Weights of a small transformer language model.
Architecture: LayerNorm before each block, rotary positions, no biases in attention or MLP, untied embeddings.
Training: 172M tokens, 5246 steps.
MLP neurons of a small language model. Each row is named by its layer, matrix (down: output weights) and neuron, and shows model dimensions 160-319. Each number is 128 + 32 x the weight over its row's rms, rounded and kept within 0 to 255. Numbers have three digits each. A neuron's up and down rows have the sign that makes its largest values positive.
A block is one neuron, or neurons of one layer that tend to fire together. After each block is what it responds to, as a language model described it from the Wikipedia text at the highest values.

L5.down168:145212138166108132126130077119148151124132085094110139081132142147101133080115106129149135141104151140157143142133147174103113141095119119105167072123126211117155140171176128111131126134129091190117082104155106124145119107049138142120123176116104119095098129134194143164078091100111119127132185096147150114107091102127098157144119113092137162148139127112174124090000111119085122095141105084106179137175131132077123068145081162170153164115093142105109170124152123070148114133114116
Responds to: Clause-continuing punctuation

L4.down186:124125122109085155139097165163164062125149110134121115143135116171099079157093160155121141130112132106083122104161172146087111211093130127096171189145083075166164179147111110136131121104139114157100096126095130131109088052145099154121167132127141123119136065122100192156056062160141073094107165137124125087103159096139097186134194118124132130160183121057102074142179146179123144187100113108092127111096155098132136069096091192135070139123132115164121179135143129100156093131150114
L4.down525:091124082174185167113143087099143124146133096172075083135163141117108099105140112107077131109097129168108168132169131120086155197111085110092134167107139183089116124081103156126176156141109085177111140084166161110144139184059205145111153107123089161133135082154150132120094147141110128105153143118165135130107146142127173116113146138086143171161060093098094149076145122139170050077169223188113143115159151082117171072174115063115118179126109207104096065094136133155111179100129090
L4.down577:156161124096097172098129121135153100129180135150085072124121168111089104164085128105166094133164118114152112154152135111108149142164150140120117139124072079163121161113136131134151169101151118177057095119179142157116212140090162199095120112098124187121145074124166089140139058110108169088125145170120102196106154123120071130118126159154126087131182151100116167175148099158151135092128102112151216102147116128102157135072135169109136082144088170184100175160111168063148101157096100
L4.down753:112098153104132147171171167116142144162106153187143139146117124160160137144152172102096082176155196125094176126164155102140158120145112113123163134125107077178107132124120096091116145115105109094105155129107113092189086122104117096125131191103119132152103098109112137088098145115157120098139145131077168076101120119160017171150159120158091103137181112128109151106092153150121200147099130074118096130154130119123116101098153184074082158137111133096129153094167128113118116105124143
Responds to: Past participle endings

L5.down580:144101108120088132084140118044104134100129137104146130156174164082105116106150133115116105146124161159172158129122177180134152167073170155110133107174141108149155153157094135105187106073151106169127157122069115102093149127091104085125166154093101116099176118173121142137133086160154140107103112135151157131121122117120169174183151125136105074119170091139144119118019195131109081150079088095120173126100139167097139145110125157092082186104089144095157208118138112169130087157151087
Responds to: Passive past participles

L7.down11:143089138153142121116164140170114140110147148139093110120130141138103148117089119169100187116153113121116133142100070117145133109109136199114100113177106145089139150140130149123120137077133079144073122149101179150163101150062112151178137098084110097073165171174103144100114141148170139137109120138115156091161131159084153160118150168156149101090162124139130115119047143105152126105124144109168159142122175111108115126127124121140140135124125136146102136067127139101135158120186159
L7.down57:122153128083145089126106140167142085082146113129173073124154131118127186140102144106124059121180157151135157160122118157133159126085111150170104117126139104128123116094143127157210029137138118141111073112114130113199144136184167121193109105057114139067127104142144172128103167110159086127136171148140138111108131153114174124130154083136112161096140059137106103143103196153103139172116169184164091100102128123125145139153110135111099166120125144130106149080126153139100150095141097
L7.down59:149111135158153113151140132141066126114143129096173230165136165127114141125144137098100168112162200130157124091121078151135156161118068159122106135077164158137149178124153130126075154132141122120145114093139109103120123133132084060150102161151102121071149153158191137148167175165102138107162173158139151139106040119141143152046140106142107118148181067065075174150024104167121076140143141128147103154154137049157158109114079155180137121098157150080154140110164144146138113087146131
L7.down263:113169127132100085097080154139108107088132107139126121163130164166116138096118124175156072139094121116145159133162124097122145096142155164138151161129137152119132085159110116151150083207184142145113139161118148111179128145190125120115135103095116115117170114088124158119109192093144125094137145111160112105170158119124122179150117118141139191095167210161152097135097167104137162122104107100122088090116164108141095144181121155145157035133124101114143137148058133157137127113102120
L7.down289:145179147129128090157092125142124102075121150115136183159103122127113120077150125125101132119139120125106152148109142083140095100084125129163116150149121093095099124087149104167123116130170140151118085089125127130137156118135136148154080136111151144139174119144095129131146151116105152142149152130175130088117163113143112204107064135106127161110132152125111150137062129119178102151112158137085100139127166113082078135168110124143127110105120091127118141164119116120138142141161189
L7.down361:168184125136169086160038110137117126099120121137123101190135077083081159102137116098163088190199078089181148077112103135147154147154115150101127134088142083097152100109132117130172084115163135196149117094184110128150154146102080153101128128149139108158170081135156153114147132160131096110149155118058146121115158138097168104107185109092132126153133108071175169103108155128097148113130114135112127074128116148126130109137149101126117101143157099176161098104144140132128080100146191
L7.down362:117123131058156150122149152178129186080137150146136098145117161111133130119090112138124180116117080098173155137111112168161102168084121159117119160147087141097139147125221092099199089146113114158200112125120166101126110148037106194116145152120113133135141112114121165100082109164073122135114154102173121106116130120105152121157180101145148161109143124149101082133093133101143120145149103176095123032106137126159178089134134143098108106136171135146137151137082151159216169120176147
L7.down375:121136124105160096174162133161149126139153153148143103090136120109105151101129123163144144118112193132135142089141146113108126168075060121148120133110109186121166045108141119096134110172112162135128144124142168071161108155164117142077162128129143170115137121099138079173125090191155158126161137103117167103091114154089143126182131129168141168188125102106097159133000071129111122103103148218160176127214136152174172115139135154112153130118141133105061169094110116149141093085088145
L7.down399:131134174087166194124115164115147108157122109116116156124122151116135117103162105146096125168045109074107155124121140115153096088153187155171146157103119153167153083144112111123089113109126048152138114188127119034124111132057132157111093145143167164071186161136062149046080074170210138124125173167153140086139089191178102169085135120145099126134196149041108098162081182126163082103119085115163117144106131062152149151167123206152154139195093143127128094163129104128098103119166142
L7.down511:189122166186155122138128144197082179129116053129133119114113195091087135089126197113128133109165109116124123155127150149131114137108098154130115109134158136147116137135179124160140086110141089121089109123130169140164119145126053079144114135158091059096143121157142158149054128138096123100112153166110131148132124162098103109096158085164105149101158107119122142118067155177069089156128127137086202125178153142097101131159115147118160134129119172094108109127170137140148107135165117
L7.down516:151175140131135165141174131204178145089084110084134133094135174099062144112165186100102208131123157066126108143121126078124140090069086163163113144140136116137108113108199104122076126133156062146135101129174145166128102149095101088107097172195165093104151130126119160083113126083090112097133140172180094109100101121146160078098115072144141172108146136130111115130074108145069067151119117188163109144137151088127178148105126227189155138161168103103128150132138099130114122099128085
L7.down542:097135145059096088079126119085147154166125113139073144130087168144139074133174113227129099107093107117142154099101091118128135128149091130138161153101191141163143123153109170116131123103090107151102159160135125144125092129115165146107088092196150148059138133063099191094094167139164126079139146116171161158152143084144129126129145184106070092092117160128120116136050167117107140144136174106167132179096167145111115064156123177106170125182084113090114101146075120105099086123120116
L7.down596:153150152120149102150112087176118143154072143132128147118112163109118141063136179118133147107094116114104150102151112108169129145084043090136095113103175150098121177126131114105067140110127137154106131173097150117117077206114136121127108144138115099114111135155148079133103152123090128119124146120105166131127126106062100116031119132188121109060094153142132154132100126172108109174136128072137132196160149157110144124122093131165157182129138067130212118192158157139127102118131118
L7.down606:121125125113079117163119115111136105133084112104141159139099146116118119094121122094074129146118132131131160136110126145141194167155088117144145158130155198157107104086109175153097139118102129173149114127134121135157170171110172111124123145118113151118139134141121120143161144125085084068156171129132136125111141159135148153122158118121146146123120165098107196170000144119136119112136161056163163124120095119120154135156102167163134097122106163099138111160135113151062133147170118
L7.down661:106079081061134172111173126110104145082124164112092130154103089138165131245167143131163130133140082125086136108118171132132043171132142106186101194118127118157082119093125140135079161153138099074091156181089159164155163088141086148139130144142153102179177143097096177152112185113130124134157099140088111143151096142089139092121131112143140157114112129180129091157134150065108157113167113125181131123085092178107137101183129067130147120099111065177108138090072105182139076183093103
L7.down731:140131084092144142142089125092116104134151115103151115157166104115090137119117120104153157133119124115099112118117148132145123175099154138135156100140119161109133124130142120152115109104151180140117102151124124125168124111124119132133124136153168165110113128091114154109162111158151157145138197152181109123105136136134102092122098159104060145099147118111100190125007077136115113143131144113129227141172166107133148116108138107148146137138158151113153118106119116122129103117127126
Responds to: Before list item or name

L7.down1:077101070004110129060134172126116156097114094108090066087170116135120184203130144130123168112130128091080124156123116135182160182096166127109119114152124156133128133170174136136127124113202154119064159171116074146147131121112085109102137099123152139135187181105093166185131158102154104101119188084122132148097129070113096122087120134144125214123155106184127118127191146141050123136149140072180116077101146113152105050103155107118132103171089135123128133094121129137146067161141168
L7.down46:097123163142112128121126079132148097159078124082115196066139089054084080042143131142177149204100071126121138143122146171163194112144148124105079118142155080058128150130154113117116120119139136097127145149112093166102152123108139113127126116088105082178121162214099161156120151101132070112142088138132117104063141156147131124129160119133167125160142135155120153134050128117152120129084098127123169124138065130114112128144160117136156147178139100150156110175137127165082216143122148
L7.down52:137120135191115053121133133177130129049136134107125100143077129111178178138116154110136148128151082090167131153132172108136142142179091174124082069167113164126173158089151144129116090148100132164113090115120146099140155124091173121121105114125091111113100160107057128082131102080106086129114129161161138124122144152174139140136128162112049143139129141076072158182119136189158120150074174128143223230141162074158155163110120149099076184153109135130105160101182148118073070177145164
L7.down134:135159154065163104104102198212087118093130091164136123121108156144110152131118134124137151118099113129118079189117113158116116140108178179099144123126112134160137072107108199092126123140175191131146145087083169076067106130079100134141079136123127174116063096106117076103094134170095106154105095124163093168101180126115129121199132101162112117134068100109114117173117155071126144120147097082098151103171094123166122129139139100135192148096176124119161125127142118130144160047088111
L7.down176:103110086076130168166118106186149133137151100111123151136128106181185173127161093120136127128135065168123098119150073141207120132128149132142128178155091119130179171140089130114106111147166149110134094140150117070171177061154161150112115134120167085117198154043073163124107195096108151122125128155107143118082136139103128129141125095088120137160149114100175154228129194095089113155145136122136159118167070130164085135107123107139109077161105127187114141086127093135104089158091125
L7.down194:100082142124145126149137149088151137161121133103149138145117116123117177135147123128133130196119124196119164113095069110149119133145151142149059129091092138161075169068117161131169105110143114099146108133095110137124125109141089069157139137126139072112095132090159132139161149188142086123159158131110124159181101152104151122090171096141136172155135112073166187128072108094149131061128124093197104143115146113105145168108125160090134109165164104160143172061156077074082153159102116
L7.down284:131101080059131158088129135123113127114187130171134127113154096125167114122087129146122127131141109154132120151104146164203152148095134095109125131106116114112138114121079124098130131121098129195113144070123104104076158201125188131098088153122143102119099115175058093114107135085117100146136185079126124097126126148132151194190062060136041145157113086143214133114133151135175131108103109183103124115115097143128115140171118111161161140145109103129102122132135179174120100169141116
L7.down316:120140129126092134092147093143166134145114133092128155098052134095100098150135137098128084108165130151107083133156163119135109176107133191111051188117108145145124094163107131100146071105172148139078160158123181127126091126183155146114128122128138171171043100135139208121131128134092099133125180165161145105114127174153116069184085097116150143097105128092136154165164100177082110115150151094062112136182132172035130154106136058084143169163120141140130122175098170129137132130114154
L7.down394:135150123163153149170119123108120097140149141041143104219104108112141137129128092120145123180137119159180131091140155149154122159091150060151115128140107174143082093082123074192069137167143153108124191080134124168121153108142088154125152145105148088101064106158095159064161055139092134161181190180123128156164111124058158080156169031118105116159053152096122121142022078186149094155196172087055084144105117126141149142098051132123090185099071135133092190133173152117074133143090122
L7.down413:096118127184159174121131164105116151131094164124106058096178108145168100149104123128125109098147142108167148113116078132117133161088132188073142137103158145103120090143105130110117096114135165150102158111157112082094166099162116124115134081126107107182144139149139048161105013205122215073190108134092064143158131122193155159130181188067163122167115128093164090134108099139113171096158117161163140154165113109162074140067144181122073088046114191140140183107106112143153111169143144
L7.down444:122079124140065134080089172134141120123124123138186170117171089105118061190184168124144112100164130147176141091185135142134183096168110136063149183132135114073067109094103116143169140092119178110134154128115170113123096085153165128138097183120079115188073157170128155145164097105121129172128164128128096063132112096056164089111072067132122159099129180092127118098168085136089141108172082135076086171141145155099194107101132128100123091135090153170117147179116153130169212094113130
L7.down489:096066095141163107154151117103131126110119108140101076119197117128165066130137147123086099095126115112104135141138116129088105150121113119078113184119142126159077098157151114136152085175108153152147132115120129157139127174082127088146111141104142165091097127151095152133096108176106171104122149077114073167121117080135127158153184113177134118171130040141076107150124109080164187155157161081099097172169089172144111182127067111132080141114137176158116168116076172207145086077126154
L7.down651:150140095081063186220128113137178124109127095126106130108154103082164099144118103072101157146125128120079134157128125132159163142131155133156115114128185142112100101148119130139156168140098165114157149098114142139153108148149180138183097109118149125135150131077101104181137127116157132080081139139153104164098119111160149070156139104116151041162089108116133165180113119104118076100139193147184189119088123109148083143097185155078145157146110092122105154132122156097064183114142148
L7.down676:126096082125133117089121149032154142163133115107132152187150145114125112143126170090166101118168066150128161123140109175103020156152126145145112103129057083098122133169124161179115112063155161170171087089154137115096149103079112127140086122148159168182117044125154107137167146153099105127166122084101144105109124121133147113149150117032154175139038166133141162122147097177080240155138135113075055070115136058180116093160149130078088105157104195087117157181151119119117106114197194
L7.down722:093117105080140098150165116164193108071100146157103129116168161118130166088074089220152167186140089124147162140103140141123169076170155136148138187137070156098142151101111108160132123160159139101134148122080112085123119136168122082116062167167178137120062131141099123139128152158173109143141173093120175127171144089124160164133117103119158141137143153129095169132023146105153141047137102125130148158125123089114147153141118093119169176089110115137105112134100115116063119133111131
L7.down800:148133164161147161107217102129087176094158141157118136109063132121129145116086152112126133169153130129025135147097123119084181158124173142131094141115100206107165126142070133128101140115120158137187081140179177129169088116080144151210119168090095199106113160147122142129108092126147096098130188138137135133196169133114115135023160102129152157127170193141116133136116105103152133093139142170141136151145114124140159111135088103065111132139114167153098105128173168173110107153123148
Responds to: Main verb complete

L7.down30:095125083143165108120148076113106117116119125095174120163088115137093110128150114152101117146164152159143133126065179169128119169123094094191107127134102124128128166150080125140112165113103066063136132190117096128120137124101214138128185099065113108093134107157151143111117126159147150142118155155166124147135096123158140158111128112127101146159048090110075167161029156149087102152190152180104180125119088154151141161189090111117163121182105117127167104198090072173114147089138116
L7.down97:123146076138141157156160077089161108067133139100104108138106129153117142186082085092155109129128158124096121131158100095064140091113145125147123178115162153099185069132092148112146128134095122177136069194144116140133123112090110178094138127097148121149082167103127179099121124183115104145099158165107129121113158215168154173094126090112156123173122073076177218140108170120094140066112203129078151165158113173157120191113109140085147157152086169112113142088107102137067114140146098
L7.down110:119100135166128132189147155179175125105112140145121131085102155112106118148161094136147118063084106165207056121093105166157118133102112125122136117099085084177124160114103123122130133179100106163102092145084129140095163108181140108107189132135148125098119116068093186057084125110136143075150189105163113128139117113153116079116115099175108136105131196081149124180073206129184105094169128154125137117134140161156137125124142142123248164112122113119112161139079119176144136104128166
L7.down113:162156152152127106132148157144126109122163099111149190089162158165183095122065159148165129121134079169156099196100143147153172104131117115076090176109148135094118073213023099130088132114101161130115111140104164146111125113148071159140185156131131108085099116114117143131104085173143115122085106104159186118111135168149180177119139111086131188065151137116144079110102207112187166154127139047113108159188128141114110174128131116137110137147145149131123071151148134122106096138118154
L7.down140:137158062105138126170114136114080140080114161113149088113138114144139105159127140143111190232105076123132098124134095130103091160151119107141119160070167151172180106138062124126162153138135117107136117169116105150170143122120139100155160146090186080058149112091114165116144143114106128107181163138111080139073166101108125142112153127115114159093159122131165123127001135166102138114117206154151117114143057144088132182186126104154095127162146167116116157122096133127098087109142157
L7.down168:149224094122114195049109133110095147090141166078153117122131083085142065146161074079121091111128102144181127131111161140173127077082089090124081166128077136148159080150092129095108107156167074173110117119148111195144189107118175146111128168115148077130094146150113124097086142126081128106123193146173155114164120115141130112122146138094144156101124123102201171118126103132125149063162115125076088090149148140122125092113153132103143078105059110138119138142139149152125075105118145
L7.down175:140161144104097086133142139159166076169115139133127088136120158083100149131050108135173141142147064095112123166125115130149092115080132129103132120099149150097114148115150118161081100123121113120197133153123089138174111144145152070145190114138124127157160116137130162163108081166149124083130098173059172088142125137125101125125129130125154091138155121114075152144095133124105156141138142173082132138174112100135125111167130087188141168131151156136157151127133103192142146126111107
L7.down177:106128143218109196109092136145138155134147129123158168134118104094166120115167083118163174151124131163200062083152110081145180082154154057162089105104140217095133071184108107104124084131137093142157150048142198147121052147128113092155072097101126151113080183108147170070172098114113098109142094132097100167180149161129164134154111123127118133126123150148182092139099145176138132121134102110177093120123056148093114136168127120150121138073136124156101085167115146147089114167113164
L7.down181:109134165109138144111095098109119148100168106080163090149117160157119068121161129097108119162112146161091098082141152153147082075133140078146146082087083123176125106181141132077192086123124145115167103115129140078102053127144114100092099106160106200126144141069185165058090080108146101157109111158144143146096121143142090169126138078164188106107117151092119133126000165105148125183154159144131145075175059118094113163107165127074080118137121128072118086095150116129130145115122134
L7.down218:103069175158138154099095164166068130034150143111142086163181102119138180090120097183127140177085115140180049111140131137117105141123122136157124135108097178164169126097091088139122083147189154122132162127153091106155120158162091148110149149119109077103129162147071119123073113108093114160135142120148164102167198110170117139140078101119028154107194145077157134147162124098129166103127120037120069157125155139144148127097112120157146174192122090107186104116094127075160195115111104
L7.down302:091056120163155125145129132116161192122145156072095106134059140135141127062134153147115174191117133144167074128128153134106109125088138099183145127097152146131168226149100164151143110199119116101165139120132140158109157136093113150026078119130090138133130155121175126050173134160110109136158171107146139085112156137130126157135103098151146198134131144108127154131057170092176138154164141118168116139129129109107070123134099138156115138128132067082091108172093083166100097172152089
L7.down395:090143170114145123161133129141128097133148100121120118156073193117154101109168161188124113166131140150079087130152146107126123078179120171201141147080189160175134184075130161081080141099081052172126101125129137163136117130090149159078107076106094119085137128127128094083168144167136143116183110118210138168128093140066111194084108162133137143104070109107127240103095146067135063097145169165146158117103167117154100158112113132119189145163155127064171101166124136148123128169168123
L7.down603:131166132194173141194131096174123115118096137104113114125110153109132133117126182096117078154146106150118115152187103108117106118106100170099148195095108117158147116120092040127111139100137077141196079109092109135142134139118161071170136110118179161120123188108139111111126148181132083123101117107102146178131160129115072128131069125155114088180191133153147118116084152198148172104172159118143134103178130122123185164162100169133117160119085126056108169157149167096167180132093109
L7.down631:149174118073142136156073133127143159152117160058146112123073084106165096102143156096157131099162124139114081102080127161148154134136091077151090118087133161157149116165066109071129120085112112118159119163163074146131148174117120123094099123075162118149130061135142141088131104202113129117133188162137172161159133073129113133105131084090127102101089108089147167160058173127088143111145151100152131095141091163148129202129094152123166117188120120095139112169110104099112124089169153
L7.down667:111086133111088075153079110160091157098207140093074108120087169118181125067171143113118095095195154085120152112182082090166134074122120125128100141170151097136119131132123095129205097117157113108091100115077112120115140081081128167088130167155153123124134195128130099105141144094132088100132078133149095093138093060196111186103093115154099111117114124171104114158116163146126126106130089085119137072061163150133115164145124122143137137159098078089140134141173081181184118175131088
L7.down700:174175132142127163106107099150129124136141166083094131053088135125150074102085121190097130132146077150115108109101099119161149173109100116098099164087053158112129108161155136156152153128162101165099078096151153131097125114164143096126150154112163132138155077190099111127128079136157144159110202112128176111149077097147109044154152123114173126199070077085120130176172075111139160108177112108090165105120181192075154143083139101085132087156076130116104073117135146075109125041141197
Responds to: Surname about to follow

L4.down85:111141125085118137136130078153102115161135122146131133101144138132128136075128171102154104117121199126166067105159162097131099081136108132102110095146163112144121127078114107148073096186157123159125131131117053117149119142175069092152172160096112158172166126163175150095159162115133168095147162149126101084160096093100122139139115146153178071144221167113126122103106088118137132146092165110129093120146174119115095119112091182185158126097139123129157114093149165159190119017140115
L4.down179:109144138151104108163131145169203152126137170156148064112131132126101121129107215141187147166085104162143071104116121081152113124100084134163155122103087129160083149161125096143146107151118116145138132089138151121082099162154157143113140109085124124103117101124159142175137130177120115141164153132183054145163084160022131117130145145164142149112121098142113106128114162121142140128130148156187150047075115141117123132144115122146147177152075155049101119070148160161111164109101105
L4.down183:099135127128136155105089114104157090152164174157072080180085156134164156112126117152130174142109122127119068174079170153169104056121189111110130049092136134136089172115151194121123064134132133113144089136146137143114102164143113155069147151143115075108119150109155202094122156122110130107150152112118063159075123174098163113124108143171127161115144119090162186072192163096099105179158105182133144115142142107167133161143122183127079182140131120117176087109137142100158152123126107
L4.down184:160109128157145100130142104151181119126099117122163099154138126111179143111092193160138159155098110119154119079155112125157097132115117129114118138158121205139089111108122083117168132133167135138091113142137041097127097063145144161151168177151083161075091129106124106118163178118069138065135154121106129129162084090122081140122126116148088167121102135134190131085075188159096175162097129044099122100146119067173099131153121173149121146140147137096139097156180084101133119087123148
Responds to: End of first names

L4.down118:128110095127152078051115142122157107112139113121126170160115157102156142133131093078102115132145132116117122153128136123101145126115091141180160125146193130114124097179153151208128144119138116128175110140149125106091180127108153136168076139144149137159134103120132143117107126100126151129145130187148103139099101136108104151085160112147119077120181174170103109154082096138128114141118111111093153183094087149133117166138205094142077104120101167181157131113152130155157148149089060
L4.down294:125160126119126135105175105118112183088127127096134121123114083131107131089137112083124123134076088155198144104114132163113127105117120177121100102141122112119120120153131190135117091132142140136145156188124125124147076145125145131164120190147138073114157034101163124094102113042105115083135166103126141161091115174118119137081172114060122145134101104124061127147079111108101205112099136142117180122134127192097138097101167121108104115164104139163133136046132153112150121121090127
L4.down324:137166168151158128160096090167129104132141171117160178088095182122137161089172172133188107106077125140124170123132103117238070153137113143148151097093157146107130078190114104146145149075182117148083098119125088120116113096122163106133102156094097124169065188135166176138143160071118141140138134097192159114131119134194122141120116174138140171133109091125147175142109117097094103112155177072086134152133087146161166150165138120142085123117064111116134122196143087117109115098135113
L4.down349:126140115148127110138109131101116113107134176110181190129163157130128078109139123149125158163102160111193098164090090153113136103128100137117139129084153156141138099156144126162117105116136091130155109125166141082108106181155151151134142130116134066161129197132132104096157163106105123093100133143134150118102067132057124148079063166115175128087149134197153121136005116146179088103165116121136165168128092146094140171170139139192137148117114153107113122099161124145104132117107080
Responds to: Title and subtitle connectors

L5.down595:161109153127066134090168128167172093126166135118131117099139074170139157177155116126097095082144162156107138124076149142162119155122142120071121100157111114141116086174132141106148175128139140110192133147094172149116139121122168180108170129106129161169133109153094173140067135106125139163146148154164131137133153069094109118068105137142129131097130183131094123132077085126034104089174103102121144122122140128086134119092111100124120059110110093117101119180102114089181152125117228
Responds to: Inside personal names